Weights of a small transformer language model: 3 heads of 128.
MLP neurons of a small language model. Each row is named by its layer, matrix (gate and up: input weights) and neuron, and shows model dimensions 272-367. Each number is 200 + 40 x the weight over its row's rms, rounded and kept within 0 to 999. A neuron's up and down rows have the sign that makes its largest values positive.
Before each neuron's rows, "fires on" lists the tokens most often at its 100 highest values on Wikipedia text that the model never trained on; "fires after" lists the tokens most often just before its 100 highest values on Wikipedia text that the model never trained on.

fires on: "n", "ar", "an", "am", "ap"
fires after: "ch", " ch", "n", "er", " Ch", " Hu"
L2.gate941,191,168,197,156,215,211,186,201,193,199,284,198,141,192,261,230,245,274,223,258,166,153,242,237,165,205,192,211,245,231,229,183,142,171,138,290,224,275,111,167,156,195,271,166,235,180,243,197,222,198,163,234,286,139,200,196,197,214,200,199,250,201,226,204,110,142,238,193,186,235,186,180,191,227,140,257,141,187,178,197,118,244,145,227,218,139,167,208,230,107,275,271,153,213,238,231
L2.up941,140,218,242,171,186,218,234,234,208,203,187,228,197,161,147,226,172,211,178,150,197,143,280,115,296,159,276,246,233,224,198,275,216,146,178,169,245,245,204,192,213,219,238,203,197,185,203,160,291,191,234,253,244,213,156,198,152,124,119,243,176,252,185,270,176,206,160,175,192,261,223,213,161,242,273,218,219,157,240,157,192,234,180,159,214,254,221,226,134,186,253,281,190,229,161,211

fires on: "tion", "or", "ction", "ion", "ide"
fires after: "s", "r", "u", "se", "tra", "ter"
L2.gate511,171,131,156,207,297,253,222,145,281,204,217,210,238,202,225,173,192,181,203,192,203,168,241,180,200,130,199,188,244,254,278,263,195,212,133,200,92,181,174,160,215,213,104,189,229,207,178,210,220,246,118,171,216,167,161,220,181,214,203,203,233,169,217,249,152,137,241,130,215,182,152,227,147,207,210,212,133,203,146,190,217,163,93,129,234,229,184,207,182,150,207,220,184,201,188,198
L2.up511,184,178,250,199,287,146,241,129,220,251,175,238,264,208,226,319,186,201,52,216,202,263,202,151,206,201,201,238,170,167,250,221,208,259,203,139,185,166,205,152,169,235,183,271,165,169,158,177,199,180,198,160,226,220,213,214,144,218,252,288,235,178,143,206,199,153,266,201,226,227,217,158,161,209,177,129,226,174,237,184,231,199,202,176,241,166,187,173,217,251,227,165,205,185,147,208

fires on: "t", "tion", "ve", "ction", "ion"
fires after: " mo", " Mo", "u", " at", "la", "er"
L2.gate354,176,249,288,273,193,133,193,180,249,148,177,216,120,257,231,185,218,178,201,161,215,164,246,187,183,146,172,159,276,234,224,232,171,186,176,164,170,155,210,214,188,263,170,168,241,236,216,166,235,214,202,195,202,163,213,219,184,210,179,159,207,186,248,193,245,138,169,194,201,201,231,258,270,206,236,207,181,213,222,295,217,229,131,208,119,225,240,212,226,169,232,283,217,128,299,162
L2.up354,241,232,166,109,180,203,207,237,169,246,237,214,274,199,159,174,204,166,177,260,167,228,192,152,171,228,243,271,198,223,277,171,218,205,151,246,211,225,208,207,207,188,230,236,220,188,162,156,198,222,184,198,219,205,157,238,186,278,192,288,216,192,144,248,167,189,222,188,189,139,206,222,98,204,212,174,216,152,174,120,195,174,228,180,273,160,153,236,139,137,178,129,160,307,181,202

fires on: "i", "ra", "o", "ri", "la"
fires after: "′", "th", "p", "op"
L2.gate580,131,230,204,200,205,183,223,201,250,243,220,176,171,216,259,210,197,193,163,142,194,213,191,129,127,131,176,180,241,228,116,215,206,209,302,200,252,229,267,164,182,217,158,190,210,266,153,155,141,236,152,188,164,243,185,240,231,222,183,218,239,203,152,221,194,150,184,259,164,294,196,164,233,312,261,223,253,148,177,185,134,181,184,240,237,211,254,157,248,158,279,278,136,169,231,142
L2.up580,207,238,153,189,301,112,221,214,153,212,165,210,191,229,192,187,193,201,111,183,178,191,212,199,142,187,259,180,266,260,189,265,258,256,212,202,124,195,136,133,304,241,181,93,192,191,188,176,229,223,179,140,129,225,295,207,223,169,268,139,264,282,200,196,188,210,175,154,145,243,292,196,236,111,167,227,193,217,180,174,207,201,156,158,226,194,222,202,233,219,154,227,222,134,195,280

fires on: "s", "at", "or", "mb", "ur"
fires after: " co", "'", " st", "hy", "y", " the"
L4.gate281,259,231,144,218,249,256,126,228,166,227,185,177,170,209,194,234,208,216,169,212,208,193,190,170,211,192,288,227,226,153,306,270,223,193,243,217,240,221,180,283,211,120,179,172,230,205,181,217,142,188,231,247,266,191,201,161,195,248,218,224,211,200,198,216,215,191,217,144,196,176,188,250,222,238,232,114,274,217,190,211,184,162,252,250,187,175,270,189,193,237,253,191,205,250,145,165
L4.up281,151,198,219,255,242,230,207,261,255,209,215,203,204,200,237,188,189,154,163,220,201,257,153,252,182,231,197,261,202,161,73,254,181,180,219,112,244,253,190,154,236,192,198,196,111,182,230,190,156,219,223,257,230,195,152,159,162,204,191,203,214,174,222,240,207,220,220,216,176,169,130,146,157,179,246,213,180,194,242,181,129,182,217,153,175,177,199,215,193,225,209,149,149,261,201,267

fires on: "a", ",", " –", "z", "ur"
fires after: " Su", " Ju", " Jo", " Hu", " Je", " Ku"
L2.gate349,172,156,146,131,214,201,187,120,235,235,132,225,169,183,183,205,150,186,203,244,233,219,281,154,186,203,107,249,158,220,133,270,197,216,148,262,152,276,203,152,256,88,247,175,184,254,191,191,220,212,156,205,206,221,207,188,241,191,205,185,279,202,137,186,213,221,211,151,217,128,260,205,254,161,229,280,187,215,186,255,223,157,130,231,226,294,244,196,173,201,191,194,237,215,167,200
L2.up349,168,254,223,166,145,252,160,223,221,219,224,221,232,210,214,173,194,180,256,196,197,167,143,209,204,292,230,216,208,255,207,234,288,203,186,180,215,169,245,289,226,206,220,244,203,169,176,194,177,153,211,219,137,132,196,168,172,237,223,191,238,188,198,200,202,226,199,209,234,193,230,253,252,172,135,265,152,169,172,219,233,189,155,214,212,243,171,175,172,140,184,157,171,192,221,175

fires on: "it", "ri", "ing", "ry", "ed"
fires after: "st", "ist", "de", " represent", " Ad", "ab"
L2.gate23,191,109,139,182,270,134,162,145,213,219,195,221,195,177,198,234,143,183,160,172,158,206,257,203,198,197,197,235,173,206,217,126,262,170,195,214,247,264,188,188,195,207,179,177,234,218,128,178,166,197,224,184,221,193,244,233,265,267,207,156,245,271,176,194,153,195,168,207,191,146,169,200,138,158,108,234,151,185,162,195,195,221,177,147,160,226,213,281,235,182,272,195,231,192,219,239
L2.up23,210,204,153,153,217,181,203,223,153,205,316,190,213,151,239,243,188,236,210,165,245,231,178,184,244,194,197,191,202,204,148,257,207,219,242,174,271,188,191,254,149,191,234,116,219,168,186,253,241,232,184,207,168,223,194,220,243,180,234,192,192,224,166,210,208,255,191,205,239,220,251,175,152,228,168,264,264,212,274,211,156,151,272,177,217,179,212,180,220,201,245,212,199,228,155,213

fires on: "-", "c", ":", " was", " of", "\n"
fires after: "-", "\n", "|", " dis", " Total", "s"
L4.gate448,201,133,215,220,205,133,163,144,230,246,223,216,187,184,251,247,258,200,157,237,224,248,162,272,242,222,201,200,202,126,167,306,105,236,165,158,151,220,228,186,223,165,230,168,147,202,241,214,181,213,215,125,197,154,221,208,217,200,216,146,193,132,186,183,161,229,222,194,190,218,213,237,229,209,153,250,213,178,170,184,143,269,267,194,162,208,154,168,218,232,180,205,142,242,188,289
L4.up448,183,219,195,204,268,241,208,163,199,223,195,206,296,154,252,155,159,200,216,234,193,168,131,153,212,230,224,192,251,186,164,257,189,182,230,137,145,142,150,187,161,205,185,151,243,143,192,243,227,198,142,159,248,134,213,232,226,181,230,235,191,204,245,226,210,219,212,175,219,207,239,124,160,187,229,187,183,225,187,202,164,235,215,253,166,199,217,132,195,172,115,247,171,169,186,212

fires on: "a", "st", "e", "d", "ade"
fires after: " Con", "on", "ri", "or", "op", " con"
L4.gate796,215,122,205,209,200,159,196,237,215,192,194,188,198,196,256,175,207,224,213,203,168,140,215,249,277,228,191,176,165,172,258,248,190,248,214,179,169,228,153,222,170,152,285,212,186,164,211,225,197,215,178,183,215,233,193,261,249,180,256,224,202,143,208,196,151,210,203,139,200,231,128,171,229,205,162,189,314,149,276,178,231,168,231,232,190,233,248,183,243,218,198,120,229,245,206,216
L4.up796,224,148,142,248,224,207,119,214,99,153,256,135,159,171,233,243,199,215,190,246,226,250,222,185,196,147,161,270,252,164,181,163,198,201,151,167,220,272,183,232,216,200,159,244,233,145,264,190,155,144,128,146,155,207,233,258,210,229,153,254,163,215,164,193,181,178,167,261,174,241,151,155,184,229,221,240,208,218,208,193,181,253,239,231,176,157,188,205,208,207,119,148,258,175,218,221

fires on: "\n", "d", "sh"
fires after: " |", "il"
L5.gate436,196,172,225,206,209,222,229,190,150,225,199,130,208,186,175,164,207,183,216,254,197,253,188,180,179,207,206,212,279,142,206,287,187,278,156,219,142,205,163,153,211,207,238,135,141,188,158,173,237,159,247,216,223,122,230,205,176,218,233,210,203,247,126,214,209,190,178,197,94,178,147,160,203,182,139,234,219,186,193,132,151,239,247,152,131,275,219,235,220,182,228,128,177,186,175,244
L5.up436,165,166,133,181,241,242,188,206,226,222,198,174,206,143,151,135,194,124,168,221,163,158,263,142,183,131,207,152,122,195,194,217,158,256,284,219,233,164,157,167,163,238,191,176,239,165,177,213,206,244,229,210,180,216,249,257,125,231,204,145,158,224,204,139,236,263,110,226,232,251,242,177,247,255,192,160,166,231,183,224,237,167,138,182,228,169,168,189,217,139,198,155,156,208,185,182

fires on: "g", "me", "e", "se", "ke"
fires after: "n", "ar", "or", "re"
L2.gate832,195,274,218,140,220,184,229,236,239,180,287,223,250,108,172,131,209,170,139,177,213,187,189,252,164,188,254,196,225,166,260,163,174,259,206,143,193,118,202,252,158,130,220,219,189,223,220,204,186,129,180,142,169,240,250,240,154,268,211,190,186,227,167,215,244,208,170,282,216,256,232,189,218,223,151,223,240,227,176,154,235,238,190,201,221,141,136,202,216,201,273,218,152,223,164,124
L2.up832,243,181,232,193,162,207,193,162,238,201,197,263,207,158,124,222,144,246,258,205,229,206,212,285,172,262,234,192,175,237,145,202,251,223,269,154,202,261,76,149,97,137,224,192,155,140,212,185,204,216,162,170,235,276,184,190,264,178,286,246,241,186,196,214,179,184,231,181,207,195,184,228,168,232,184,156,271,261,230,265,230,128,172,237,244,167,205,262,245,251,171,158,229,215,201,210

fires on: "in", "e", "el", "s"
fires after: " K", "c", " C", " N", " R", "K"
L2.gate143,290,241,195,138,265,191,156,211,273,181,204,176,145,262,211,191,258,169,243,230,193,204,237,197,235,206,211,180,198,160,218,156,183,262,172,220,160,183,199,138,238,132,211,243,288,187,180,226,183,179,153,211,201,192,184,183,229,184,189,239,204,151,233,231,227,137,166,198,215,214,207,178,172,235,167,238,215,201,263,240,222,173,132,177,234,289,178,114,235,152,171,177,212,194,224,160
L2.up143,156,185,253,184,170,202,238,225,274,124,212,258,215,136,253,253,141,199,188,211,175,200,202,145,206,257,255,175,161,135,197,155,228,241,207,231,209,227,169,187,153,191,171,232,183,143,199,126,159,191,169,151,206,175,232,128,153,204,66,201,215,195,157,122,261,214,192,219,208,185,239,176,179,228,253,144,217,226,210,181,186,236,133,179,217,177,145,247,173,196,267,214,174,157,263,182

fires on: "\n"
fires after: "\n"
L4.gate380,116,151,143,197,233,224,162,272,152,177,160,140,219,194,170,232,199,210,100,184,232,145,221,143,228,168,190,205,225,215,224,247,157,162,198,151,191,221,162,249,173,201,283,174,177,251,198,154,171,237,214,230,188,254,188,226,224,254,211,163,205,257,171,179,211,136,205,193,278,229,187,236,159,194,136,257,294,219,212,234,233,119,227,213,205,236,275,246,198,261,220,245,245,272,164,201
L4.up380,241,245,213,215,175,197,202,180,250,194,150,123,254,197,192,251,197,134,265,148,135,166,149,202,216,169,170,190,182,281,153,202,194,137,160,192,273,179,216,212,163,175,206,194,224,194,212,162,277,241,200,184,201,159,172,208,302,142,245,191,225,179,137,216,181,242,224,233,218,220,170,202,283,174,129,279,156,254,192,220,185,145,175,223,162,263,260,206,148,171,207,234,227,181,291,171

fires on: " the", "e", "um", " of", "d", ":"
fires after: " on", " On", "e", "re", "tin", "n"
L2.gate470,242,176,246,158,264,246,202,216,185,145,270,255,212,121,199,213,183,262,172,210,202,134,189,246,155,192,250,219,175,140,228,188,204,215,185,183,282,185,168,196,185,248,140,214,157,175,223,108,204,183,220,235,203,222,237,219,219,219,215,207,251,160,237,248,234,110,145,167,203,248,198,230,188,221,197,193,111,226,213,216,212,322,166,204,273,145,172,196,210,214,208,183,200,260,255,195
L2.up470,200,158,289,193,196,206,219,151,194,194,164,270,207,111,128,234,204,126,217,228,239,160,210,167,185,229,231,179,295,173,203,167,219,213,225,179,168,258,174,162,141,193,199,166,244,161,216,217,161,239,200,179,237,208,213,160,240,201,195,148,156,177,207,228,248,244,309,194,217,154,225,242,162,192,217,258,219,180,206,187,259,222,200,230,186,206,195,185,234,182,193,215,186,182,211,100

fires on: "===", ":", "|", "aged", "ur"
fires after: "\n", " (", " ", "e", " Party"
L5.gate453,135,206,185,187,199,184,211,235,130,166,144,254,187,218,150,181,181,216,143,226,227,343,221,201,217,206,176,169,229,116,226,313,186,151,203,230,230,269,271,235,183,257,166,148,236,171,124,171,192,247,166,211,172,212,214,193,171,181,179,231,204,210,262,180,260,209,187,173,207,89,182,182,254,180,143,140,262,211,199,148,208,214,263,188,154,199,171,256,132,210,219,151,316,183,241,215
L5.up453,213,217,163,250,149,255,165,266,198,125,197,230,291,203,283,220,176,236,182,132,232,151,220,159,212,191,207,179,148,199,226,234,135,153,202,174,233,197,311,257,256,212,165,196,275,163,179,175,144,225,240,190,184,151,153,128,174,199,199,174,154,207,249,176,218,193,177,190,204,262,222,157,267,178,240,250,166,219,142,170,151,247,139,225,174,236,164,241,203,174,207,232,193,224,198,200

fires on: "\n"
fires after: " |", ")", ",", "\n"
L5.gate482,183,155,235,179,259,244,174,201,194,214,220,243,239,228,240,155,176,237,210,191,222,243,145,219,114,172,165,201,261,227,256,226,232,181,210,283,201,156,194,217,163,177,186,210,214,218,216,138,197,237,222,268,136,180,251,226,284,214,254,195,201,199,166,137,223,121,257,212,152,168,166,168,239,187,112,174,206,251,209,218,174,147,222,210,171,241,255,163,221,203,193,154,244,161,272,173
L5.up482,226,242,144,123,186,192,125,186,209,208,170,289,219,234,151,208,176,233,143,259,240,153,209,161,155,189,220,163,196,264,170,243,223,192,167,119,216,220,236,254,204,243,134,264,209,147,156,205,155,219,190,161,149,245,222,243,161,191,193,222,218,200,223,201,205,178,179,203,212,254,152,187,327,200,155,215,265,195,234,184,182,130,132,163,169,265,154,213,223,202,157,196,170,309,246,229

fires on: "n", "e", "en", " N", "s", "et"
fires after: " E", " ", "N", "L", "E", "|"
L5.gate479,248,205,242,182,236,216,188,165,142,191,227,145,183,154,140,213,184,211,187,241,202,191,188,153,205,250,248,147,247,144,223,194,251,144,209,164,204,213,242,282,179,151,239,179,196,271,121,162,212,194,191,177,266,238,183,151,179,220,189,242,235,289,231,250,174,228,200,123,268,211,187,248,193,143,122,197,259,230,149,217,167,208,166,170,208,169,243,255,178,216,246,200,204,177,188,205
L5.up479,202,187,110,204,204,170,158,236,164,265,190,180,182,202,212,290,199,183,129,210,278,316,169,237,236,278,188,180,214,122,161,132,233,204,225,177,166,169,213,151,245,271,236,190,217,168,232,216,219,264,188,165,168,240,166,242,223,207,170,197,162,174,221,226,172,233,192,145,188,175,211,191,134,256,290,192,163,203,236,181,206,252,254,179,227,168,277,234,129,245,201,269,189,207,299,276

fires on: "===", "/", "===="
fires after: "\n"
L4.gate215,174,213,195,218,216,210,192,220,161,210,142,141,236,226,212,266,138,208,198,206,172,306,219,277,182,195,174,231,200,149,220,124,146,150,97,233,181,197,193,204,261,225,226,211,304,166,209,250,201,228,200,231,93,205,156,231,172,268,175,226,190,199,214,208,144,172,232,141,191,131,169,230,200,240,200,218,185,236,231,216,171,236,168,194,169,227,171,216,203,196,211,193,201,170,197,186
L4.up215,122,229,255,224,227,160,149,161,182,191,172,199,145,178,168,195,98,246,170,213,136,210,158,223,136,163,136,141,158,171,203,227,173,134,168,224,254,178,231,254,269,181,163,176,215,271,184,225,139,250,194,201,193,184,177,201,223,240,241,214,168,293,211,204,212,164,232,203,174,250,194,210,284,163,184,219,194,248,197,160,217,211,206,260,250,204,250,278,210,231,255,259,154,215,219,186

fires on: "-", "ver", "ter", "|"
fires after: "-", "|", "---|---|---|---|", "\n", "il", "s"
L5.gate822,211,158,199,271,210,159,138,187,170,149,219,167,201,241,230,130,239,162,206,220,211,252,141,214,230,170,232,236,192,147,170,282,159,223,187,149,128,199,172,236,192,153,183,139,210,214,267,175,201,200,204,186,173,181,309,214,139,224,233,150,204,204,187,177,256,171,194,260,204,156,148,158,236,191,134,193,242,165,171,262,171,273,207,232,236,235,166,238,199,256,202,164,130,217,166,231
L5.up822,195,284,251,189,151,203,276,189,290,193,160,158,237,126,238,151,169,235,221,191,208,260,152,314,166,254,193,296,229,160,167,221,180,200,209,221,135,172,205,172,183,195,175,206,195,168,189,116,231,251,209,163,263,233,261,218,235,212,234,196,202,195,229,169,146,189,226,211,141,196,184,218,166,207,178,169,176,203,195,197,237,216,251,258,166,253,176,204,173,165,226,148,176,181,258,153

fires on: "ro", " d", "que", "ap", "am", "n"
fires after: " ", " ch", "ch", "dy", "n"
L2.gate221,185,165,193,155,237,171,132,193,176,165,167,246,212,252,251,274,210,248,179,197,271,174,235,214,193,247,208,197,202,272,254,214,300,192,194,206,214,220,128,167,239,178,250,145,141,217,275,270,168,208,164,326,171,124,242,183,166,177,196,164,271,132,130,172,181,245,134,173,161,240,305,151,174,242,231,194,226,218,177,191,181,196,242,156,182,171,290,186,211,196,228,199,232,194,226,251
L2.up221,218,175,184,204,231,184,238,266,235,160,238,231,165,288,251,164,217,169,152,176,158,125,220,188,228,196,180,234,135,170,238,225,207,227,179,221,151,193,226,225,111,168,210,217,192,201,175,258,203,159,204,176,195,254,186,108,131,153,104,203,133,124,252,173,179,214,192,189,221,275,286,125,163,243,273,151,196,222,237,149,122,253,263,206,213,246,212,166,198,227,232,195,184,183,206,198

fires on: "sh", "no", " for", "f", "$"
fires after: " ", "S", " United", "-", "ra"
L4.gate508,193,111,140,209,135,198,281,218,133,134,216,252,136,162,103,208,176,249,238,229,292,159,242,230,219,147,255,184,140,203,121,182,147,214,189,190,242,176,202,190,228,265,180,178,155,158,193,185,263,143,245,200,171,263,193,186,166,130,225,228,229,246,258,228,193,234,180,231,206,204,195,119,229,83,154,172,196,172,217,255,167,215,209,169,234,196,210,197,180,217,174,175,271,178,148,196
L4.up508,131,138,178,226,192,302,205,247,246,211,178,198,163,210,209,158,162,274,185,164,185,192,149,272,207,231,161,247,229,230,221,190,168,211,156,191,203,177,218,164,232,256,212,217,159,175,241,214,172,211,214,135,140,192,187,223,179,266,211,234,180,225,224,153,132,203,253,247,127,285,199,212,172,150,263,167,223,191,198,151,146,183,174,240,254,225,265,175,192,244,139,189,225,268,256,142

fires on: "s", "om", "er", "on", "d"
fires after: "en", "an", "con", "ph"
L4.gate158,215,196,234,168,188,202,233,251,223,180,214,115,208,168,243,254,235,201,200,133,150,219,230,175,195,153,206,197,210,183,193,249,141,249,253,222,191,186,175,216,207,240,233,213,219,204,268,257,207,154,230,239,254,299,188,186,245,147,204,274,165,240,249,166,206,157,150,278,234,214,187,184,139,187,195,192,242,229,168,185,169,229,240,192,183,143,224,198,222,177,197,170,233,160,136,159
L4.up158,211,313,282,268,200,121,192,164,262,175,153,208,164,186,170,162,231,273,244,255,237,154,127,189,183,165,235,245,254,267,207,218,200,232,144,179,126,204,235,187,176,160,229,177,201,192,269,267,226,219,212,172,130,248,183,208,228,196,258,224,171,169,118,213,236,182,182,224,241,184,201,236,157,204,249,245,199,223,200,181,235,155,187,208,154,155,207,146,216,192,251,180,199,187,160,166

fires on: "\n", "us", "s", "on"
fires after: "\n", "en", "gen", "n"
L4.gate830,203,188,196,152,199,183,284,185,248,171,187,121,259,256,201,206,173,205,243,212,186,194,182,177,221,142,169,93,283,184,123,267,125,169,281,214,167,261,215,249,257,248,297,143,219,195,151,187,250,186,198,189,273,252,143,132,206,190,249,229,168,164,200,184,164,224,218,182,182,216,279,185,188,185,180,150,220,194,162,217,182,179,187,206,196,216,190,208,237,155,254,219,166,173,194,183
L4.up830,217,220,199,167,228,178,215,203,143,157,199,233,230,126,190,149,181,226,178,124,227,144,203,252,225,166,221,204,226,189,156,206,154,255,216,204,231,209,233,161,210,126,209,197,164,168,194,179,205,230,193,184,190,154,268,184,154,242,182,193,163,230,185,269,230,184,248,200,220,261,256,264,239,169,176,195,189,186,215,255,185,150,205,121,246,303,195,196,189,210,212,204,216,176,160,200

fires on: "\n", "-", " \""
fires after: "\n", "ti", "n"
L4.gate429,203,159,148,163,133,193,262,188,159,211,178,210,248,246,207,177,166,187,233,244,187,291,163,189,229,185,224,179,246,197,198,176,177,134,223,208,253,229,171,272,205,250,268,209,249,175,174,257,226,213,206,266,220,202,180,195,226,160,232,247,193,249,200,236,87,232,179,234,236,217,206,219,197,190,223,160,243,205,205,170,242,161,159,228,206,269,217,215,190,127,246,192,249,102,201,100
L4.up429,224,193,237,146,150,149,243,173,155,150,229,190,203,195,194,246,165,219,165,171,249,212,136,237,181,158,147,216,243,252,182,184,245,217,244,176,231,204,136,255,223,317,188,183,172,201,228,197,169,242,195,191,212,200,193,206,193,237,254,196,190,209,162,201,197,159,129,194,223,201,177,145,226,163,190,224,183,204,176,179,258,165,255,233,261,214,264,128,228,254,189,257,259,225,139,294

fires on: "\n", " |", ":", "il"
fires after: "\n", " Ch"
L4.gate881,180,225,148,177,136,170,180,279,242,197,209,144,98,193,177,138,207,254,141,90,143,134,283,173,221,161,236,257,156,211,258,201,157,162,264,223,238,172,227,222,207,250,163,218,193,219,230,141,179,218,136,213,182,207,213,253,179,193,195,228,160,168,216,145,193,133,200,223,166,203,212,177,196,245,158,234,155,229,228,205,189,87,232,219,187,249,257,213,112,173,167,269,287,245,228,101
L4.up881,203,186,156,193,197,241,235,212,189,157,235,227,176,170,219,242,208,171,211,147,163,220,174,195,165,224,217,224,229,242,236,279,203,176,215,195,148,168,141,219,252,185,206,252,140,229,263,156,163,292,168,281,277,206,155,165,268,165,235,219,190,189,162,213,197,211,225,222,191,237,261,223,212,192,225,191,191,249,231,162,178,187,178,156,229,297,218,237,221,190,187,150,323,182,100,198

fires on: "en", "ar", " played", "ch", "n", " su"
fires after: " ", " ex", " and"
L4.gate409,256,258,187,221,224,186,138,241,203,286,239,200,204,193,242,214,222,138,263,232,213,278,241,183,145,210,250,191,216,114,210,140,196,159,134,146,174,259,229,268,204,155,188,148,271,194,176,222,188,219,236,159,328,200,233,158,90,143,178,187,250,252,175,239,184,258,158,192,181,212,192,115,135,169,180,197,244,166,143,196,251,161,172,133,115,195,266,279,152,88,196,216,212,230,157,251
L4.up409,207,241,231,265,193,253,143,250,128,204,178,169,193,213,168,220,184,182,249,193,262,186,222,150,220,273,196,226,229,165,213,202,203,81,265,256,179,234,202,250,269,202,250,180,201,191,190,199,237,166,258,246,210,147,188,134,167,217,281,199,193,79,274,278,130,234,201,173,154,233,247,158,242,208,198,147,236,178,218,203,240,217,196,195,292,222,185,192,261,252,184,240,240,191,189,212

fires on: "er", "\n", "d", "vi", "za"
fires after: "\n", "en", "vi", "w", "li", " E"
L4.gate954,205,201,158,136,194,209,279,224,182,198,135,223,231,183,164,221,157,181,173,233,232,159,263,202,213,143,235,166,221,187,214,224,177,186,254,211,208,189,233,222,296,192,248,152,250,172,271,189,243,238,161,191,195,270,190,174,182,205,235,215,189,187,188,150,204,204,212,217,191,185,245,245,154,153,157,221,213,178,197,228,180,182,172,187,253,220,230,186,155,238,161,180,276,229,155,215
L4.up954,220,203,202,192,188,105,164,162,130,170,174,160,226,159,188,251,188,153,215,226,140,197,179,110,180,190,257,215,274,209,210,142,203,232,247,207,158,97,173,191,228,230,201,187,154,191,192,204,238,229,253,214,178,206,202,211,210,94,180,187,213,212,153,215,234,185,264,250,148,274,228,139,235,219,196,237,147,227,226,228,135,144,219,223,267,220,218,131,190,183,177,215,248,255,125,181

fires on: "ad", "ed", "ing", "d", "v", "e"
fires after: "s", "us", " la", " lo", " Sh"
L4.gate97,225,184,239,203,219,249,223,227,145,152,180,248,296,180,248,252,200,155,136,189,152,148,118,197,222,165,151,206,261,219,225,204,190,144,256,231,219,248,210,211,292,192,187,180,203,226,153,206,200,120,147,181,202,236,139,114,216,231,215,179,204,196,181,205,201,154,122,213,158,226,240,147,214,154,282,171,243,199,234,279,106,163,153,160,193,246,217,186,147,252,139,209,288,153,134,221
L4.up97,197,204,184,207,217,270,275,233,160,211,222,199,160,118,202,181,227,217,204,173,212,156,162,157,173,215,198,141,155,165,215,303,150,186,213,227,206,209,163,292,191,163,220,198,144,209,203,149,246,189,165,210,259,240,189,232,165,247,196,214,195,197,170,244,232,226,185,177,143,141,129,158,243,209,101,235,174,184,156,201,219,134,116,195,150,204,197,208,241,238,278,240,256,252,115,198

fires on: "-", ":"
fires after: "\n", "de", ")"
L4.gate225,230,226,100,193,213,181,195,334,217,136,256,135,210,207,225,246,91,303,182,208,148,199,240,272,193,207,261,189,236,189,244,190,158,223,235,158,274,233,230,250,245,226,171,224,174,168,158,134,245,173,216,294,145,236,188,202,157,226,269,131,210,235,221,191,163,204,278,208,193,231,210,173,304,267,204,191,246,221,204,236,147,152,214,155,181,158,144,124,154,199,149,254,239,177,163,169
L4.up225,120,133,221,200,214,231,183,189,161,147,201,212,194,247,190,171,259,180,150,112,218,133,208,189,262,223,281,196,172,147,158,275,202,275,217,171,211,214,184,209,173,263,190,252,121,207,189,213,193,243,220,232,227,171,208,236,271,106,192,209,130,103,254,133,225,226,157,201,191,155,188,162,225,194,248,213,229,132,146,142,156,263,197,203,193,268,172,184,200,203,240,144,198,243,217,240